{"qk_norm": false, "lr_head": 0.00626, "warmup_steps": 344}
MLP neurons of a small language model. Each row is named by its layer, matrix (gate and up: input weights; down: output weights) and neuron, and shows model dimensions 64-191. Each number is 200 + 20 x the weight over its row's rms, rounded and kept within 0 to 999. A neuron's up and down rows have the sign that makes its largest values positive.
Before each neuron's rows, "fires on" lists the tokens most often at its 100 highest values on Wikipedia text that the model never trained on.

fires on: "el", "s", "at", "ot", "al", "im"
L4.gate539,216,202,210,182,203,170,200,174,195,189,197,197,200,206,201,216,202,179,194,178,225,235,190,214,211,197,206,176,214,168,210,206,203,183,223,225,204,202,202,189,189,195,220,234,222,215,202,224,206,223,215,153,208,215,197,197,196,204,196,192,193,237,239,215,213,228,178,172,202,203,179,191,196,184,218,231,201,207,207,180,188,218,205,194,185,193,210,237,154,211,202,189,169,182,154,216,210,183,203,179,191,175,206,203,231,165,243,188,202,224,214,201,223,177,182,177,201,229,211,195,202,192,203,221,188,196,182,197
L4.up539,206,186,223,225,214,188,209,188,213,185,207,236,182,187,198,198,237,218,202,199,218,200,201,198,216,227,244,218,208,181,202,191,189,192,206,180,213,187,217,181,244,186,218,199,161,229,228,261,237,181,206,229,192,224,202,201,224,201,212,229,201,196,187,188,247,189,185,150,229,172,167,178,169,237,213,242,233,172,234,175,167,166,255,185,218,197,187,202,206,176,202,183,198,157,200,187,195,208,203,223,182,198,203,203,192,184,190,183,208,212,190,201,233,210,207,194,215,232,212,193,191,199,193,203,213,171,222,190
L4.down539,199,195,201,230,233,227,182,163,203,237,198,161,231,229,248,206,174,203,174,195,212,226,220,198,189,217,216,172,204,200,214,197,183,213,190,232,203,194,165,193,228,174,180,223,225,179,226,175,190,194,182,187,208,206,191,188,203,176,228,203,154,205,183,159,186,200,206,204,202,221,221,191,223,220,250,190,179,262,182,237,213,217,199,187,236,243,203,185,199,188,185,172,237,213,209,200,194,186,194,198,192,175,206,214,205,201,189,248,201,184,173,221,196,179,200,184,186,219,172,190,193,195,204,201,185,211,152,189

fires on: " ", " Best"
L4.gate55,223,209,190,164,180,170,187,192,216,212,173,196,253,205,216,216,207,216,168,185,201,199,221,190,207,195,190,186,169,201,186,173,193,188,185,181,220,202,236,215,205,227,193,221,174,194,213,215,208,237,187,206,183,228,203,168,208,213,215,191,188,199,203,196,206,207,134,199,200,213,192,208,180,186,208,189,154,198,222,222,197,200,198,199,181,171,197,206,211,234,206,184,178,178,209,209,209,232,181,225,182,231,205,206,210,189,199,187,192,201,194,189,213,236,142,211,225,239,196,206,189,197,209,203,175,218,194,193
L4.up55,211,210,192,209,210,191,222,193,201,214,205,220,209,210,180,204,203,215,192,179,212,227,218,178,211,227,202,179,201,208,171,145,222,197,190,194,181,202,206,190,241,188,187,199,210,198,215,195,223,200,203,180,209,219,179,177,191,188,197,187,208,206,181,202,183,204,194,196,204,191,211,217,166,179,194,180,211,172,234,240,212,192,240,170,211,225,225,211,194,215,209,196,188,185,220,233,210,221,201,222,194,215,234,189,232,211,202,209,169,204,222,235,218,207,186,185,196,218,200,210,188,179,223,182,200,207,185,203
L4.down55,211,186,180,221,204,230,199,200,170,239,248,204,196,212,186,183,207,222,192,222,227,241,153,194,198,234,223,193,235,193,157,224,200,205,196,232,197,175,202,200,211,192,182,182,218,182,182,224,180,166,200,195,188,203,207,197,189,208,214,186,193,195,194,208,207,200,211,201,217,184,221,197,180,186,182,184,223,233,225,203,220,174,249,180,210,252,230,207,209,181,187,247,208,215,204,233,230,212,171,205,197,202,242,209,212,214,181,221,164,221,230,204,188,180,235,206,198,196,213,229,245,215,180,188,201,177,180,229

fires on: "ions", "ation", "t", "ity", "s", "ound"
L6.gate450,201,193,222,200,173,207,202,192,209,197,189,214,218,214,172,208,197,199,181,211,185,199,228,198,231,180,173,201,210,190,226,199,180,198,206,183,182,192,191,233,161,228,213,211,196,212,225,201,204,252,198,170,206,202,212,245,229,215,198,216,187,202,257,188,215,195,202,214,186,198,173,202,181,157,209,219,192,172,205,192,191,195,190,203,175,183,179,177,207,184,162,193,197,216,196,193,175,199,212,190,228,223,204,235,193,179,241,169,208,168,197,188,197,225,180,217,194,189,191,207,228,225,209,220,201,217,190,181
L6.up450,186,204,205,242,157,213,220,182,201,187,237,250,164,219,184,178,203,195,201,237,211,209,204,183,255,192,195,209,238,188,210,183,172,212,212,198,187,220,173,210,209,210,210,198,214,204,230,185,213,202,244,167,207,195,193,239,195,183,183,220,210,191,247,197,215,201,210,201,191,202,185,230,175,158,194,210,180,171,207,198,181,189,203,177,208,203,207,197,183,201,175,214,203,217,207,225,165,200,208,178,221,172,241,215,222,197,193,203,188,185,228,212,202,192,232,181,151,190,215,197,220,197,207,199,214,229,189,200
L6.down450,219,217,231,198,229,199,202,173,190,228,211,250,157,180,192,187,198,164,214,186,183,216,181,174,198,217,223,208,193,208,181,208,197,205,221,191,209,202,183,181,205,160,201,195,214,179,227,211,188,181,224,162,193,201,220,197,191,179,213,236,199,208,191,177,199,221,190,200,183,193,208,188,217,200,201,151,224,218,170,181,195,163,232,164,206,240,232,185,196,150,223,234,214,233,199,217,216,189,201,177,181,214,200,200,215,214,179,209,165,213,219,211,181,209,217,184,163,215,207,171,216,222,185,168,224,188,182,213

fires on: "od", " have", "m", " has", "et", "up"
L6.gate369,181,168,217,206,236,187,198,183,187,179,183,245,199,193,184,208,209,169,177,196,201,202,226,227,220,184,227,204,189,195,190,196,208,170,194,215,215,177,189,186,186,210,208,199,209,162,227,215,183,160,173,197,218,183,184,208,233,202,190,222,202,198,186,203,198,170,212,240,205,170,214,186,208,220,188,195,194,178,198,179,200,192,224,192,222,195,197,230,232,223,190,214,207,197,194,207,201,190,203,220,186,222,246,202,166,164,205,202,253,182,172,251,214,254,209,201,224,193,199,206,190,227,195,201,213,189,187,212
L6.up369,175,214,219,200,201,183,211,167,222,182,209,216,178,209,221,192,210,190,195,221,206,135,225,210,228,211,219,195,221,203,202,184,203,202,188,205,193,217,200,199,172,206,204,244,224,168,264,211,177,188,226,202,216,190,201,207,202,176,157,230,228,188,221,181,180,229,184,204,241,206,173,185,182,194,194,193,224,181,206,196,168,197,185,176,178,221,183,202,204,204,187,210,154,238,232,201,214,191,254,196,170,226,189,171,218,202,186,201,215,201,211,226,228,217,205,211,182,210,210,216,172,224,205,193,187,187,236,178
L6.down369,178,164,206,197,199,200,189,181,180,215,187,187,200,219,194,196,200,162,219,215,222,242,192,177,226,198,216,240,199,184,197,203,204,236,188,220,261,206,205,186,214,216,201,224,211,178,199,191,229,198,213,227,197,215,219,182,210,208,180,200,239,198,177,191,217,193,201,204,196,209,213,222,218,227,214,192,212,196,210,206,153,187,206,214,181,190,213,233,212,178,219,207,195,191,192,202,199,209,225,176,227,193,171,210,197,224,224,194,205,189,223,188,195,183,203,226,175,222,190,207,186,182,229,190,186,171,156,200

fires on: " ", "v", " of", " Tr"
L10.gate367,195,179,203,193,193,194,184,184,200,218,235,217,208,218,189,198,186,190,194,188,200,224,211,189,180,196,216,205,203,205,170,199,171,177,162,209,197,176,182,214,152,207,168,224,197,216,190,261,189,170,203,205,208,197,180,228,193,212,172,205,184,215,202,261,168,189,207,205,230,207,170,197,194,194,210,168,231,206,181,217,198,180,177,208,195,179,189,194,272,203,188,213,214,172,181,224,203,203,196,206,189,207,224,226,192,179,228,211,205,168,191,221,202,190,215,193,180,197,194,235,214,193,197,215,217,196,191,195
L10.up367,196,204,172,190,175,204,179,182,193,219,221,180,181,214,178,184,216,209,200,216,198,218,185,143,222,182,197,183,177,165,185,190,180,178,167,201,241,210,208,215,221,224,201,190,208,221,183,207,199,186,196,207,214,188,208,221,179,203,224,223,211,209,218,235,204,180,180,176,158,180,174,209,198,199,175,187,208,143,178,203,173,166,180,184,192,230,218,182,224,196,199,201,215,208,201,205,201,175,214,206,203,190,161,178,189,229,173,202,213,164,182,221,215,163,217,208,196,221,200,189,220,223,215,184,198,198,190,193
L10.down367,214,202,202,197,209,165,188,205,230,214,184,198,224,219,198,184,207,180,183,213,221,174,168,216,218,187,172,175,201,204,165,192,193,183,221,164,183,196,206,206,182,194,153,208,216,238,181,202,213,213,209,177,203,239,200,206,209,189,168,214,170,252,198,207,219,208,187,223,224,231,209,213,200,200,203,268,205,173,199,180,195,195,217,187,240,222,191,211,171,212,208,197,186,174,171,217,208,220,196,182,178,201,224,192,221,208,195,170,221,205,193,164,213,177,210,201,184,181,199,120,190,217,256,209,193,171,211,200

fires on: "s", " have", "es"
L6.gate454,184,188,196,202,229,171,204,174,166,197,194,247,173,203,196,240,204,200,209,157,228,189,206,200,231,205,192,192,228,170,195,216,191,181,233,224,211,179,189,201,198,196,248,214,192,226,206,233,199,230,214,173,208,219,191,220,198,215,210,191,234,210,223,229,209,235,228,183,169,183,240,183,216,201,207,220,177,179,241,159,191,249,207,205,250,188,183,205,199,238,184,195,147,215,181,151,198,207,237,227,199,194,210,239,218,186,211,196,184,176,182,213,198,175,194,197,232,196,211,229,183,201,198,198,191,205,207,193
L6.up454,195,205,222,221,198,228,201,196,238,177,212,204,197,193,192,195,224,181,181,241,217,197,201,179,228,173,213,208,163,213,208,193,191,199,203,207,183,220,178,231,213,218,198,216,181,217,207,199,216,177,211,175,190,213,207,218,185,186,199,173,167,190,222,227,225,211,223,164,195,224,206,211,193,189,191,194,246,171,210,199,193,194,202,172,211,202,189,196,185,227,177,172,219,193,204,193,209,188,221,184,178,216,214,210,192,215,190,149,203,162,206,271,210,168,203,200,167,205,215,210,199,189,203,166,175,214,229,218
L6.down454,185,219,218,192,196,207,178,199,139,189,210,210,204,212,217,218,197,209,174,178,203,208,209,181,227,195,196,202,200,188,197,202,217,265,247,214,228,208,217,221,166,174,140,191,222,180,208,226,217,192,212,194,205,180,241,192,237,175,189,173,209,233,176,206,202,175,203,185,217,202,211,201,198,215,172,200,232,241,191,215,184,195,205,195,186,203,222,196,234,191,200,220,208,229,227,267,179,201,194,183,226,156,186,169,187,195,174,214,220,194,210,162,208,213,201,175,194,177,217,243,197,178,203,229,199,198,220,199

fires on: "ic", "at", "ar", "ton", "art"
L5.gate496,172,224,209,194,221,198,207,216,195,207,208,211,188,188,204,262,232,193,206,220,187,210,152,203,193,205,208,217,170,184,207,191,224,230,188,148,204,199,193,170,190,177,219,203,197,203,150,201,237,196,222,198,179,189,193,155,207,199,198,195,227,224,179,244,199,168,222,216,220,196,229,193,209,231,218,200,216,159,200,195,226,192,211,239,190,234,210,179,205,196,181,168,205,191,158,183,164,211,211,174,186,216,173,202,221,228,198,155,194,203,187,202,221,189,199,184,225,181,215,217,204,200,204,183,215,196,179,192
L5.up496,172,198,201,199,211,220,183,200,165,165,206,214,202,176,181,200,199,212,208,195,253,210,213,216,220,239,170,171,182,226,188,167,204,216,217,171,200,189,167,230,205,198,161,211,229,203,217,184,202,197,219,207,215,170,241,187,173,188,182,206,238,192,215,199,172,184,225,174,200,200,214,179,162,194,199,203,220,188,231,206,158,162,203,161,189,177,212,199,218,176,225,203,182,183,221,193,172,255,185,207,193,219,190,178,210,193,163,198,189,170,190,205,211,187,216,161,201,199,218,211,197,207,184,206,184,213,188,196
L5.down496,194,205,222,227,227,199,218,220,196,246,161,207,230,209,251,189,162,199,222,167,168,208,196,200,220,168,174,205,223,178,221,233,195,211,218,214,165,226,216,215,200,197,203,235,173,191,208,193,210,178,179,223,185,184,172,190,188,171,211,181,181,205,185,189,193,224,205,238,177,206,176,179,203,205,228,187,209,219,172,207,227,191,171,172,190,184,207,166,216,217,193,192,194,201,170,177,213,192,187,222,202,171,177,208,198,211,200,181,218,190,230,224,205,188,191,184,195,171,171,227,189,190,218,217,162,151,201,192

fires on: " ", "ed", "ist"
L4.gate113,223,172,198,178,203,214,205,216,220,190,185,174,229,183,198,218,183,192,187,185,191,189,224,180,159,187,207,220,187,183,236,225,180,192,203,184,250,162,232,180,208,221,202,195,204,168,217,248,177,179,204,237,166,226,260,191,206,204,172,226,212,226,212,191,196,222,188,201,210,183,204,205,173,179,193,213,171,182,182,216,221,211,213,206,207,201,217,195,183,224,171,191,234,190,217,232,206,183,201,200,233,212,177,202,184,192,178,181,223,191,187,214,199,199,198,212,221,228,180,207,181,222,194,225,209,224,237,197
L4.up113,216,179,198,195,208,202,198,182,186,191,207,199,199,166,190,188,162,152,231,185,231,210,233,180,176,172,208,212,199,208,218,199,212,190,222,225,219,181,203,159,246,201,191,186,239,197,194,221,173,142,201,245,194,198,222,196,201,195,141,209,229,230,195,166,198,197,199,177,204,200,207,200,171,190,190,208,209,204,213,220,227,175,192,200,211,210,243,209,184,185,213,187,225,206,201,223,221,174,211,189,247,203,201,200,205,207,193,200,221,207,206,248,225,182,190,203,213,204,195,212,201,207,218,220,215,221,207,236
L4.down113,185,185,177,224,215,205,214,193,163,221,227,198,212,200,216,175,190,221,211,199,225,244,160,220,175,194,208,199,216,206,209,189,208,199,208,233,180,189,163,184,216,187,216,177,188,230,202,190,198,200,239,231,192,192,184,182,168,200,190,164,179,194,208,179,211,167,229,199,196,181,223,207,218,227,185,183,231,190,221,238,196,205,238,184,227,200,192,220,177,181,211,192,188,191,218,234,202,220,218,194,213,195,205,197,217,200,171,221,191,187,210,204,244,192,181,187,145,220,222,187,188,204,188,195,223,202,187,218

fires on: ";", " that", " though", " but", " although"
L9.gate294,210,175,204,169,213,158,195,208,175,151,167,177,218,192,210,213,199,198,225,185,204,157,218,184,163,198,197,239,210,188,211,193,206,190,193,186,197,219,171,204,222,216,188,184,210,211,226,193,236,214,216,216,186,169,212,171,212,203,221,177,216,214,215,222,234,190,202,207,175,153,182,188,180,170,190,179,190,235,197,196,182,204,197,218,189,185,185,177,171,229,167,196,276,175,210,179,221,221,186,193,211,181,197,166,182,174,217,196,197,218,190,186,214,188,202,210,193,238,209,205,179,193,189,205,176,205,174,235
L9.up294,197,229,207,182,199,201,209,195,147,194,210,202,180,197,213,199,217,194,183,206,212,212,202,210,218,176,198,188,239,211,220,206,212,187,215,200,231,206,213,211,198,218,190,197,208,221,155,214,198,212,205,157,205,202,165,193,218,190,184,190,248,197,178,199,268,191,198,167,203,168,218,199,182,197,189,193,176,160,188,232,181,236,153,208,196,190,215,197,176,197,194,233,179,215,194,153,196,209,170,189,220,222,234,182,191,187,204,218,192,201,175,172,181,191,210,203,204,239,185,202,189,207,182,203,222,248,153,231
L9.down294,195,225,151,190,212,188,184,262,208,211,189,208,200,186,224,227,180,185,201,200,214,205,190,181,217,187,198,219,210,192,186,185,180,175,205,209,192,191,188,193,249,208,193,231,198,185,201,163,212,227,188,214,206,211,233,205,197,198,204,221,190,247,198,198,178,184,181,219,211,205,201,201,205,190,195,160,211,174,240,226,193,215,225,196,211,154,183,198,218,244,219,196,182,203,225,224,188,200,191,208,211,183,176,227,199,163,184,213,188,227,177,219,200,194,215,196,254,199,217,197,193,216,196,220,209,192,200,196

fires on: " |\n", ":", "/", " of", " and"
L6.gate367,213,227,212,196,197,192,221,207,223,203,179,222,192,202,211,217,182,194,217,185,185,170,215,198,210,201,185,204,197,205,201,204,219,171,189,207,208,197,216,236,199,200,225,216,233,195,192,190,221,175,165,205,183,193,213,202,189,234,200,219,187,231,193,216,199,202,171,209,170,207,206,178,188,192,194,198,157,201,146,181,211,216,217,172,218,207,174,190,186,196,188,161,190,220,212,183,228,199,194,196,200,221,204,216,187,187,161,177,235,231,197,234,204,186,167,197,215,240,189,187,205,198,226,175,186,199,189,201
L6.up367,234,211,214,213,219,209,192,197,188,190,194,178,183,178,228,187,218,168,221,196,195,202,217,241,225,199,186,204,184,191,200,166,158,196,216,229,214,181,224,208,227,176,195,206,174,214,176,201,227,204,195,220,154,171,182,217,195,194,187,195,178,195,194,202,194,224,181,191,207,191,213,211,184,209,189,224,174,222,207,203,199,247,192,214,221,193,198,187,174,205,184,182,220,215,192,211,218,185,192,223,186,207,233,188,195,195,177,191,176,203,189,221,230,177,228,220,223,216,222,216,201,181,201,155,205,185,197,192
L6.down367,227,187,259,199,239,171,222,208,163,197,205,237,209,193,206,196,199,198,229,207,197,212,199,218,210,192,193,182,180,216,229,186,181,179,227,239,220,214,196,195,217,190,197,196,212,186,214,206,182,237,207,185,175,207,197,231,222,188,211,179,186,245,195,171,218,202,199,193,191,175,217,207,193,193,180,198,195,214,177,178,183,207,225,175,216,199,178,198,198,204,176,179,191,215,231,212,234,159,176,213,205,230,181,211,180,187,196,207,222,216,211,231,235,201,221,164,214,194,186,214,204,179,185,188,193,191,207,203

fires on: " P", ":", " "
L9.gate226,181,210,216,178,196,192,187,207,176,207,202,208,238,210,193,230,181,196,193,195,196,211,218,217,200,192,191,209,174,157,222,197,151,174,207,158,220,201,239,223,217,204,239,214,170,210,217,243,170,218,200,204,183,215,231,226,199,204,217,205,197,185,262,196,188,197,190,167,187,210,215,189,202,178,203,205,217,194,202,192,204,225,224,214,216,200,194,194,195,224,168,181,204,226,198,197,164,201,173,207,203,222,222,204,214,194,194,188,215,197,205,215,219,216,199,193,205,217,194,205,218,210,190,220,205,206,208,217
L9.up226,173,187,191,211,174,173,182,203,210,193,226,211,205,213,209,193,213,214,209,176,217,242,225,186,192,197,221,219,165,197,221,194,158,197,206,183,187,203,184,227,228,190,209,182,198,220,203,224,198,206,236,213,215,188,226,219,191,193,192,191,187,165,191,208,204,161,198,185,185,192,204,194,190,158,186,183,184,184,228,217,201,176,249,191,211,206,193,210,217,218,216,207,256,193,214,188,173,175,145,158,204,197,200,216,187,216,193,171,200,182,195,221,225,204,222,192,186,180,189,176,231,194,224,242,243,200,203,234
L9.down226,211,201,194,166,202,229,187,181,187,189,221,194,172,215,224,186,228,188,207,181,207,219,244,177,185,210,214,233,187,206,209,198,214,219,224,191,220,245,170,214,230,192,186,163,221,213,208,190,194,193,188,190,173,219,190,202,188,156,219,191,184,188,183,222,221,200,210,219,195,234,193,181,192,206,216,196,221,196,193,182,229,169,202,210,185,211,222,191,182,206,213,198,191,199,234,199,181,164,186,189,204,194,225,198,221,189,200,245,205,172,191,218,172,206,216,209,211,194,227,179,209,182,173,213,204,192,169,214

fires on: " ", "ec", "ond", "1", "it"
L10.gate212,166,182,181,190,189,186,207,199,236,186,180,191,207,188,208,191,193,248,225,215,148,198,228,238,181,187,211,197,210,190,154,225,173,168,179,171,190,187,195,200,200,209,219,217,147,190,206,247,163,210,192,212,197,219,204,182,195,238,181,225,203,196,254,200,214,206,171,236,186,166,192,194,205,203,199,206,190,199,201,198,226,224,222,216,188,200,197,207,185,213,224,207,213,174,201,189,169,194,183,225,193,197,201,193,194,175,182,180,190,210,187,222,200,234,207,188,155,198,192,215,205,213,214,186,222,189,220,229
L10.up212,177,198,167,236,208,210,187,189,220,239,225,177,185,149,211,191,202,207,211,215,186,223,191,217,189,226,210,209,207,194,177,215,195,177,197,177,195,222,198,189,241,190,187,190,193,188,184,211,194,174,195,196,192,207,215,221,192,221,149,198,220,189,225,171,227,204,184,205,233,174,219,198,193,168,191,189,196,217,210,202,194,205,194,197,215,199,172,214,174,169,208,167,183,200,196,193,195,191,198,196,208,204,219,202,239,211,183,214,178,177,214,221,224,219,223,204,175,198,222,185,218,245,194,175,218,196,194,236
L10.down212,178,183,191,236,172,193,204,219,189,196,200,172,212,181,183,224,201,178,217,197,213,185,219,217,206,205,222,200,225,230,203,210,193,244,220,217,183,208,187,193,182,211,202,218,222,167,196,159,179,223,192,195,224,202,212,217,178,200,198,191,203,202,180,185,185,199,200,161,214,221,225,165,196,210,208,181,191,208,198,190,192,176,220,163,205,173,202,169,221,180,200,207,187,207,199,163,213,213,205,196,207,192,228,202,217,239,210,221,214,232,229,202,153,167,204,204,208,218,194,148,224,197,188,238,212,211,217,185

fires on: " ", "×", " August", " circ", " Nov", "ipp"
L2.gate459,188,194,205,205,193,206,205,222,193,225,223,239,193,186,221,241,195,184,185,210,194,167,220,198,221,210,220,177,193,153,189,199,158,210,190,190,215,204,177,166,202,206,200,195,242,188,283,190,179,228,211,168,203,221,218,156,185,206,214,162,187,234,230,220,205,221,199,198,223,179,187,191,204,158,233,174,204,216,205,204,212,166,190,207,220,217,181,209,186,209,202,188,222,180,175,215,194,213,226,201,210,224,226,222,216,207,198,197,185,180,179,211,201,209,233,187,196,219,215,218,233,164,173,231,173,211,202,201
L2.up459,180,189,196,223,179,200,202,239,165,205,225,221,197,191,231,207,198,187,168,226,213,191,219,186,203,221,224,203,203,159,167,213,159,218,206,214,205,205,200,180,210,202,192,182,229,197,272,194,174,209,207,188,194,222,229,187,165,204,195,161,198,218,221,200,208,220,199,176,198,186,180,193,190,164,232,161,177,235,206,219,197,176,213,186,215,204,176,212,183,212,208,206,214,168,193,190,188,198,205,191,223,219,225,190,226,214,203,194,170,187,185,213,206,190,234,192,174,213,213,202,244,172,162,219,191,186,205,201
L2.down459,183,224,160,217,157,215,215,167,194,222,204,190,229,201,197,178,224,197,168,209,185,214,205,185,204,174,200,218,217,215,179,217,190,207,171,191,195,179,186,213,174,205,191,173,235,234,196,197,164,182,152,221,187,216,173,233,209,208,236,199,199,194,204,182,216,177,206,244,237,225,164,186,171,205,204,175,188,225,218,198,190,196,182,205,195,215,189,218,201,200,211,230,174,184,195,241,221,222,188,192,214,216,208,175,219,210,206,237,199,192,202,209,185,199,188,178,223,195,220,149,171,202,170,229,221,213,198,220

fires on: "ar", "in", "00", "or", "ell", "at"
L5.gate371,217,195,209,192,219,205,241,228,193,209,200,207,195,189,219,197,193,175,184,196,178,150,199,172,196,174,162,207,172,196,195,197,220,219,189,201,217,199,194,217,200,180,198,194,202,200,219,223,205,225,168,184,207,168,207,177,199,187,185,175,194,189,184,251,205,215,197,219,202,181,210,199,199,229,245,218,230,166,208,225,199,222,197,218,189,229,191,212,182,220,230,213,197,173,224,156,179,244,210,183,200,221,207,199,194,206,188,171,176,225,193,156,182,198,207,176,216,204,218,208,212,198,171,205,184,195,191,174
L5.up371,206,182,224,214,219,211,223,215,167,188,200,204,190,200,159,209,215,222,183,181,188,190,173,182,217,192,163,224,178,216,198,226,194,183,202,167,225,224,200,245,197,208,174,186,181,185,184,206,203,177,216,219,237,207,228,156,217,186,184,207,232,211,196,253,189,184,233,197,206,179,178,179,193,197,207,216,217,191,202,196,179,213,194,187,195,182,185,210,177,223,183,223,225,198,217,193,174,221,192,206,213,203,170,179,171,191,203,190,166,217,211,171,188,185,179,216,193,190,184,206,213,201,186,226,207,175,204,211
L5.down371,208,175,226,251,229,206,231,226,181,152,197,174,193,192,193,193,212,209,189,162,190,232,222,181,209,211,196,172,195,210,198,148,180,223,205,197,215,209,165,171,226,208,190,200,191,201,236,197,190,214,201,200,181,210,217,180,198,183,180,194,185,205,229,196,226,157,195,194,191,209,210,196,208,215,198,219,208,167,174,200,189,208,163,193,196,190,184,251,227,163,187,223,159,223,209,176,228,180,211,188,212,189,196,188,215,190,189,185,164,230,207,231,174,217,191,174,206,197,196,165,203,220,194,202,207,201,179,197

fires on: ",", ":", "),", " and", "\";"
L6.gate330,204,227,224,221,218,180,183,184,193,171,201,203,205,191,184,217,201,178,189,173,192,174,232,191,209,218,199,203,194,222,206,194,207,197,207,186,212,186,211,222,202,224,233,179,231,201,211,213,197,195,228,215,184,182,191,173,198,217,169,154,147,233,195,183,233,182,216,211,190,194,204,210,191,209,176,169,169,167,188,207,198,227,214,197,189,198,199,173,180,227,237,200,197,193,202,165,189,184,171,228,241,191,195,206,174,168,186,199,224,197,191,243,198,211,194,200,190,207,191,201,188,180,202,192,175,207,182,203
L6.up330,175,208,207,222,190,164,172,224,221,184,203,194,219,196,212,179,222,163,243,160,219,229,196,230,186,210,217,208,222,181,237,227,184,216,199,202,234,227,193,226,215,201,197,220,197,198,206,186,212,196,194,211,209,217,180,226,177,231,216,178,195,211,227,179,225,199,177,211,203,214,216,190,206,199,199,189,218,178,168,185,180,202,192,205,181,198,197,196,207,180,202,214,182,223,210,202,233,196,223,223,221,200,160,222,235,206,225,241,201,165,182,188,257,202,191,174,187,199,216,230,202,192,224,184,191,218,179,173
L6.down330,160,201,223,195,194,203,198,235,138,165,220,215,181,212,238,189,209,189,219,193,205,217,211,220,178,177,175,178,219,199,205,192,174,186,194,199,185,197,201,181,220,186,182,210,220,212,217,178,240,212,229,182,213,206,212,217,200,199,204,200,195,202,191,186,204,233,231,214,214,191,167,223,191,177,171,186,219,189,197,192,215,206,203,190,231,234,212,154,185,189,194,218,188,234,234,200,208,191,207,199,199,221,174,167,203,211,262,227,210,211,180,218,232,184,219,182,212,173,191,198,180,194,216,191,188,243,185,218

fires on: ",", ":"
L10.gate215,220,209,217,213,216,181,224,217,242,182,219,191,217,190,183,186,235,201,222,167,201,185,215,183,203,218,205,190,192,154,213,180,182,187,170,176,203,193,186,227,186,239,193,222,184,205,190,194,206,213,178,180,175,203,224,198,167,235,229,213,162,244,224,199,195,188,189,222,216,184,217,214,209,169,205,195,183,196,150,228,232,200,167,195,170,208,208,205,168,181,212,192,209,181,228,185,203,203,178,223,179,206,182,198,195,190,207,198,206,211,165,198,245,230,191,210,162,182,229,217,196,175,196,217,178,221,199,232
L10.up215,189,196,241,190,221,194,217,186,203,221,216,173,236,191,211,211,187,181,207,191,218,209,246,191,180,201,191,212,183,167,203,188,172,189,196,222,214,217,211,179,223,228,228,258,181,196,203,184,205,186,221,209,199,215,210,228,243,207,191,193,200,193,205,202,214,227,163,207,157,177,207,207,217,201,191,220,215,211,201,179,201,214,226,212,212,225,181,170,218,195,199,170,224,195,175,243,205,175,212,240,218,217,239,205,212,200,210,176,207,189,243,246,206,201,169,202,170,205,203,213,187,197,193,188,177,198,180,154
L10.down215,211,206,191,208,214,180,232,211,176,184,189,208,189,214,153,215,193,171,255,202,194,215,225,202,244,198,201,164,235,176,195,218,212,194,213,185,201,209,200,187,219,170,188,185,217,190,175,201,217,212,210,196,198,180,227,175,179,215,191,206,207,213,231,212,215,209,183,166,187,183,206,229,196,233,177,201,170,216,199,190,192,183,212,183,185,214,180,208,177,188,205,200,207,202,207,216,205,193,204,232,202,185,214,196,199,181,203,182,185,239,202,182,248,202,193,194,183,217,212,180,206,179,202,151,197,231,175,203

fires on: " Al", ":", " al", "n", " El"
L9.gate433,217,206,189,190,174,181,207,196,186,178,182,164,183,229,199,196,194,210,195,176,183,160,201,203,203,211,208,165,172,169,220,230,184,180,202,176,232,220,197,240,140,266,188,223,225,214,193,217,183,242,200,211,227,207,207,186,233,191,207,244,201,196,230,179,192,176,191,194,205,202,181,180,187,189,228,190,181,213,191,212,216,211,183,217,202,207,160,196,186,202,221,203,189,192,169,193,207,174,200,189,196,183,194,229,205,205,217,204,228,166,188,229,222,190,207,218,201,200,168,200,240,189,201,221,217,222,222,192
L9.up433,175,200,207,211,179,192,225,175,173,182,208,199,160,196,201,209,178,191,185,205,202,184,178,168,213,203,229,166,172,192,226,210,182,198,202,188,226,212,215,233,179,222,210,236,180,226,208,224,220,227,188,218,193,215,195,233,197,216,207,210,204,196,218,216,189,181,164,179,193,178,215,143,212,204,205,206,196,185,188,188,175,237,194,228,216,198,173,210,187,204,182,234,253,187,184,212,170,187,206,221,190,190,194,224,169,212,195,211,220,186,195,215,214,190,211,193,188,219,191,209,236,181,218,192,222,192,186,212
L9.down433,202,209,201,203,213,200,197,214,219,209,182,221,185,223,193,200,199,169,192,215,204,169,215,148,201,180,178,212,201,165,198,224,218,196,216,201,219,213,208,235,219,216,186,203,193,212,168,179,200,209,216,223,207,188,205,234,213,211,187,220,235,194,222,211,201,194,216,162,212,213,187,204,214,187,202,206,235,230,216,175,207,186,186,205,205,221,197,217,178,258,200,235,192,169,181,160,214,153,203,192,199,200,197,206,205,206,192,188,199,188,206,192,206,199,198,214,205,214,189,71,169,192,197,217,203,179,170,203